Weights of a small transformer language model: a variant of Muon for these matrices.
MLP neurons of a small language model. Each row is named by its layer, matrix (gate and up: input weights) and neuron, and shows model dimensions 192-319. Each number is 128 + 32 x the weight over its row's rms, rounded and kept within 0 to 255. Numbers have three digits each. A neuron's up and down rows have the sign that makes its largest values positive.
After each neuron's rows, "fires in" lists the words (lower case) most often at its 100 highest values on Wikipedia text that the model never trained on.

L2.gate96:140189171130117065110152073154113169168129104139122130158147154180209154144139095088106125085097066172140126162150118105092135110155110106162076179110083100193118137146104140115073145111141141148112149177171132171137099115082116055129134154127071128123032055106129061139108131090172112122153067176158105150137121191116137109108123105089093101090089108122105118072141124202153109158136
L2.up96:127139090108077087133126086094112115167136160087127093114099201155107047161157167121070084128106159194075143158165105117181131149152136117142091143127050116128135181144186098142123185132182157178146152147169137139102119083142188161110137173170113178130125148174071145193120083154127169159102181112116111101078153155094099127117184079107095109085059062108130122165131198174121133135086
fires in: "of", "than"

L2.gate708:085103112131079160119111062131081131106096095148104115134144155123179162120162110090100117122126085164070105180135103113095126109106141187084132130111085107159146148163133173131158151090114193197128121128093058135155121123137175124107178086110171133109135104114160106144094069098159135123112128183147081147122148145138121141048086157136120044104145160138205134101127101122120135119105
L2.up708:143103132115096142164078156118112144146089102116139139178095140144090204165112101105117108141115076181057174158147124104170045140153165142124140147127127150108112180087167148106178076111128121144143115123127096085100108125131114114133172104122137162128121098044116132096097075129114143155138136143092075115126094107125109120046083114123140101111113107160163173132134198147123173159084
fires in: "of", "prime", "by", "adverse", "propaganda"

L6.gate863:135158123080116128125086099171092091106164158112142173129096160108136104097111129196047087144147066080121165149078191126120178137142121102135091129093044120174172108103094103126178134153142170119160123175118161161129063087098073109175065204118091141113128138132128135068141135109184172108143095145136110176103145134092131117149132107094090144174118188102084116152109103144154088113051
L6.up863:042179134163094147116076150148125106114132116135074084123109138165130134189126157129133118116175163174128139104139101182112189179157093167184091130170109084108046118156136138150114116199106062137088148168131147171162133105168194131135168163157139113161233143154172104148111112142163111148109119129152120152134134160120131117111178145082105106093168135158137163148137115141100098180125
fires in: "to", "of", "for", "between", "by", "on"

L2.gate1260:141093138110112150165172180147139172135129115091136169122078182165104162130089115152112126131124137137186135122100160110084187150141158132114147106148076143147145102143103150134167082136097123152161193101133147088115116187173082028098154146111084181101147118142062160141139191090105143102125079071116094172101091064164097139120123134088140145124152102144176112183136098181148136136132
L2.up1260:142135127111075127129143152179141083136112154122108168123124189147124159115100132096133114149148136097170074174140151109086132140099137104136126177154081135152109097151129136190156149062131130117128153130116137125138088157147132132114169048128106132117084110102133168142071159140180108160157103098165097130108149148119115130164122159143079176113124174158130130189096189138167197153140
fires in: "that", "to", "which"

L6.gate812:146148131120106118117163077129143103148082083147106107125155119136114091085182157155112089130153180147110156155185052132114134151076144065117142108157127114158120133167172092075142084079111120089101123139101112189111075154121160081096161135105078136205168094108134115135126136123194109121122136153166132236054105075159174116137154141074159123113150089117123069184173146132130156141100
L6.up812:114106115148078143107178117137108093193189160099150116127166120091095155134089194122109139132138147199089130136108181126188085071137081168106130099090119114110090135139126132150122143098110121167127156154047103120117096118164141091140198111123102113215146163141142118129133068146150139134118165111136138101099163120116156143090131182090104072095141136105112090206105150118077116088125
fires in: "in", "of", "into", "as", "through", "to"

L2.gate1058:117061157097105147147125178089091099118169154123171151104182171050136186119142085128154113173126120130135143146089076085094063087148114173073087057142095099123122151126096079105161160145122091123099112150099080153119089128128117057122108102122137136065156119186121151088128090082100080163113156147146173111178131151098126200113166162094084151116120136136091141138157142188110100115083
L2.up1058:137141116090146100105100155159071161073174142116103112129096125188113102113090127081119139150115178126122154164126121084122104097101197195154081130078129102153093148176164142190153160111091098137133170147133132096166164188110098146117035216147081180178130170122099132125107144117153112126130155099148167073159104123141180101100090053111134143126124120103147089120155141056093125147147
fires in: "of", "to", "partly"

L6.gate791:129104081213098164116077129136134201145176151101130093103201148102126164117129074102082144154150091105125112097097130135175091142115134134118139135079127118134098112114152123100081080180156150148141144149141154111120117125146158085160150145102119203087132146133139131097124111040067139081105146151130169207160113132104089101144144116183102129160164117182174132105106089153125097132121
L6.up791:098132121099130123119147119156142174136188122134139147129116172133136204114129109105123142152113145166113109116190103094104165133121160115081129048138056136133115058160124060072181147124140170155101174121193132124081112119149162091131129128137066118107124156146219123110126134132132131106078116148168046094114152101155117146168128112135104098106136145192116139128138118133096100124144
fires in: "of", "in", "by", "for"

L4.gate336:070127122103131149116120096133120072164176085141118173069141195087165111151136106128089123154101114137097097125190093102134086118169155153199092150079151163169125075167130080152097122102126127155123106135129064127112111105094167063147078119102074129099135164144125141119172121138090116159045141103171108114128105088131135135134099074068068136156084109158114183160084081200145142129141
L4.up336:135163123142148146122122159156131135062209139102136107123105154083097138154116107080154109165090069155132134125169131208134163149128086134146102170091166095134117123090116048115140118161168230210160183121132137098112118124078189125144147087158135143144112109105098081170141125109118119146128116182130142135156131126170099103143140082094122137162104114144088073126168204132109162184131
fires in: "and", "as", "also", "by", "or", "than"

L6.gate191:105143114090105136085153123115118126082135192141168052144149120123142067156120168145128085140159081119155119226111049114031094120103217132141124160131117188124125082123127081115156114118099116166124165118081167149181101174143194152146109191145063175080182145166092147115116100094177142185137111188131121204174141087108115154142084161193101134110162152191136077152135138113088134138106
L6.up191:075108111128129067132146083139105152132104119111163129181139181108143120100104118134108109115164162192126147131177111120105177164129129154167136093108121157126126110174099117065118119056156148083097050185133129151108164124095119095132130129079093107157192119161150077089126118093108146114139156203118142170086129091122136157133201054146086140146168174119088176161163114179119144147142
fires in: "of", "in", "left", "to", "from", "at"

L2.gate187:171122123051160116164089176175129122152162182139139098059105169132127126103112112109137126139143101147127075136168131089141110124134096167152143149152166118142169161097129102151106169141124108167148165162170064077127088144202092174112164140118138144177115111101160167096111080102029117159101103152119131082174126157101171099180080148102125143126093151083085146127184198141126104143093
L2.up187:109124112086133167130032106142074129125133156115194152129095129097060092133124118162208152164112145162118176158151188103156155146139121165156162116148145149134143079160194107134122126092121110165146154134140126160153116178148096140133203094085112110221098116103191113114101139113103192082192108136197137144146126077167086164190158152102037190091106154101084126101077160093158086098094
fires in: "with", "of", "by", "integrated"

L6.gate1026:160057093165138146153164164149104175172138086149178134188087145122108142130144173149108160115140164175131179168139071167092126210128074060139089093175142073087173088121154161115158121142109137115138085100132093144149119135108110154110105112079071090071120148138121091120112122130113148163098137148112074174045097102125130104086086136131105149126119120119190150130178146140129124137038
L6.up1026:141111145163134174144089140090122142190123126087137157134134173141109125158126142063112145136148140144061152128096107093068115172156093095139125110150128164158094065163090142085120134129110146110164078135165096097174117208087144066138093111075068095134102129171123119138152120118137126113089112154145046121141108132107148088146090125103163163112065140170167165178086117086104104160142
fires in: "of", "to", "time", "in", "at", "the"

L2.gate729:121129186094116120155142148140183125170145100121135098156086170157098158085075132142127111122107113097188126154190067099118080150111088107112109136166158096124165091089107108185130116106138103132149170131056222098086136120181125071145097193136113103096136133087147071099151175114113100126166177123078064183131137099136121108171090130167107107089114135146131140166152151097119196183161
L2.up729:180105155115133110126114143140216140162136146101104101155102144120117148105109177170138160098106093124154124100218117166137094146091106119153175081156155095112146121097103123095113144075122112128068191123123190111126088121143124127153082067104128077094192152089113127133162159133087078156152122102121081227117146156149160191167162159169160088085111175155143127121137163165133195104096
fires in: "to", "of", "longer"

L3.gate361:082097122117148121156179158093179108134158140105102125089094146167120129145123190146157138121158147137090069138158171167106139136171116121078185132051104111133079093137134124110156129127157111099121104123043134177182143134149101111113114112120154136122142122101113142107153099174143110121153043142113118122170101177061127139139116103156056082092131125191122113109121158151155127166128
L3.up361:125144132212140180118120173100114069173136159120131148106133143122159097103110123096117106107112160138072119131126163144105108197140066153076179135126133116174116083137135108149179124159154100078113118060114103132136116145102181172143142082067155135162123057140102143124123201169163136109091110173159125077132071133134082151152155088086108155090148129206134122108110185144119175130182
fires in: "in", "of", "at", "facial"

L3.gate1008:118180144106083074199124115126151152169203108094098150140123101116144156157130116111135135202115154163195106149166180122138107137088161119132121150141126109181162124176144057144164060124116148204147128125110100124094113104132136125132149136161180091124164064176171139107133065128168101096097103159120150096116114091133091124098115100097102168172122106153101113097083133098188133170144
L3.up1008:111151128073141164080050116136123115113063113144138135111103128072070064113181124068187126132121173149139167092167133081201143137172144133076112110135111098179123165124161111123132144155149104187097145133111136079103120105105181117111160090153149145110109153123112159084125170125131141106148067185101149132155114121135150084127110134144077135127118133062139120152100137134168102102057
fires in: "to", "with", "of", "would", "million", "help"

L6.gate742:213135118121123187130140135168125140085169142165156133086143180095111175137132057115136094096176159161132134109121111153198104153155128143147115093081127153120095154114103160166178111099171187110135096092097136139113168077155063067168124165146155145126131128153127159146115121147176118140134134124091115149114126200131182106096143173052110115170109122155097098136107150102087123071122
L6.up742:177136152168122097185097122158141092122094130097130132103184195147096118193083038174176139134101175128088168125085106179167134154113141120119131083131146103167121137110117095120149109120200127133150106115197178133087091085126091090117116134088156172092133184128139157162148100181176145181140186136136114148115074140145127098104137179150101107194103069074123096180089099118101075136118
fires in: "a", "each", "every", "that", "single", "one"

L2.gate661:127149056106097104139063110075110055162080157134157156145098108149144199059138144168129098159103126139151153082123146093191139155174100129193154181125102111109078101172116143162106109115068143173112184124105110126163143137140117113133134125188126135125127149126149126124092154117134106133139123155119122153160128105170093160095109170165118111150128122139103146132122103046132177122127
L2.up661:124132130133157121140100161161135122145128129142112118073083163111154168029137162160151157105124140147175074129178124087206117111120106090132148173129135083144157148120136122155177120136035162122145190121141102057142058150119165162099169084162140187133147047156164161090106072093135113118176127141181100081105123069166140063130177182141144108167109099160140167110116163106119191149122
fires in: "to", "on", "recording", "architecture"

L4.gate1043:140085116105107196123160127167117148063164105064083132172119144183103123127114133122179057150121186122140177174180133132077157078162090070107124143112100078106083148121169120104139149110106106155083172115141181100097076130156116094115148128086114171165110111192131145185061160132096120144150135053090180185127102149106138165111093077167144127096139147081180174045125125100203141125188
L4.up1043:119102124082123138101158138103223136148122103143093153134165142094152149137135110113122131077119159121156119156108105142158092122129176111106138147073150131138097088110091118126114144089066118175158169120111122168166134125177134128080164114133125215132098126106163115145067192197119078138151145107070180129106164171149160141067138104147146128171090136116115159106132142124105180078196
fires in: "have", "to", "be", "been", "as", "being"

L2.gate1310:082120122128209132132105170177135173157121115155121098177099139071119095163100153099176114159157100096142129156167087057140140100080114149131114069103145141124094140117143130087174189143153089113143181135182094083149073102161070110161111150150089147152179155136113190157070120160127114120170159172160142119159173121095122149148147128164128161069124156136133101150136140104102137137140
L2.up1310:161136197128053128208136062111176162118156104125092101174146134111092087146157089158155151124159150166185112135110123149181121169153125100152069164156146110119190177122072123132144120059138182134144126147107148130135142113133127102118109108111092124070113186139128101114087145141084134122051198153152131128135129089176130125145183100111119138157130166079154155181091121106123213121084
fires in: "to", "into", "from", "proved", "be"

L6.gate296:108130111148163166161178068123162103130149062121141135157119068120198096180120155093143125167139121153138120108154107066175131143134151197060059108161075159051175106232155146161158136180121144142104104200137086135109134145109158152174157144118153139098098133130091114098119133108127138145121173104081115122098107194154136128154146148180140159179118146117129083141137140114113099115087
L6.up296:137123107115153117141149067045112165101175093087175109153121178150127078153147076103141092093149122139081126124126135143160182177097144095163138149152164077140130119152125142096109129081169083139108131133138082103120189130143138128111055122107175097127157142137160115086143118092089128099128158115164060127085094091162177146137198114101113190191145127093121132097161117109091137084163
fires in: "in", "of", "win", "playoff"

L2.gate10:095168134132130039093115188176154139125133062160156119108068124076097122149137090126131125164158112104137132097108100115120086092165135126169085116107111103188150135196133089099148101115128104109114122190075113153141097161120094106137142138146080095112116067192133111068157138086196103115153080145103130162084154152041110135100143081180140135067097145108099119107137184100125120137121
L2.up10:111137091164129161123098125161147126108104126101121101137127111094177157157100145101034120130133140173113163153109175085161092133140169182139086082172110164163068151104079132138161182145185099122098149162128151108124145130105104087114161204134149071155127156079098162106146173120107055123152066160101199151121144154113109125065082113173121151094121106182078099102173148081150124119110
fires in: "as", "in", "to", "of"

L2.gate1284:103156121136045148103176180186097136107154102132091148116147117100077195115105149145087132173130073102141181143126077153194109111078157159124080038097125088163153174153136056109131077138136129158110136156154119136210122152114124037150112127109142108158117092190087099072123069138132101114132119129177137139106147147170101104113068086137106130119132103142106133056187133067125131097165
L2.up1284:094109138092146077114125120139158101145162107119175125125117177087117098164128146133088155155135157143121148117160151151181118147212080125127112116130125093139125203167081057159069145139154122109144162173119092134093133127123168129143104159180118155141147140095105145133162110220046100151144102129069178161049082176184164095088137199129130085121203152147162141086150072064137067141115
fires in: "to", "for", "in", "over", "on"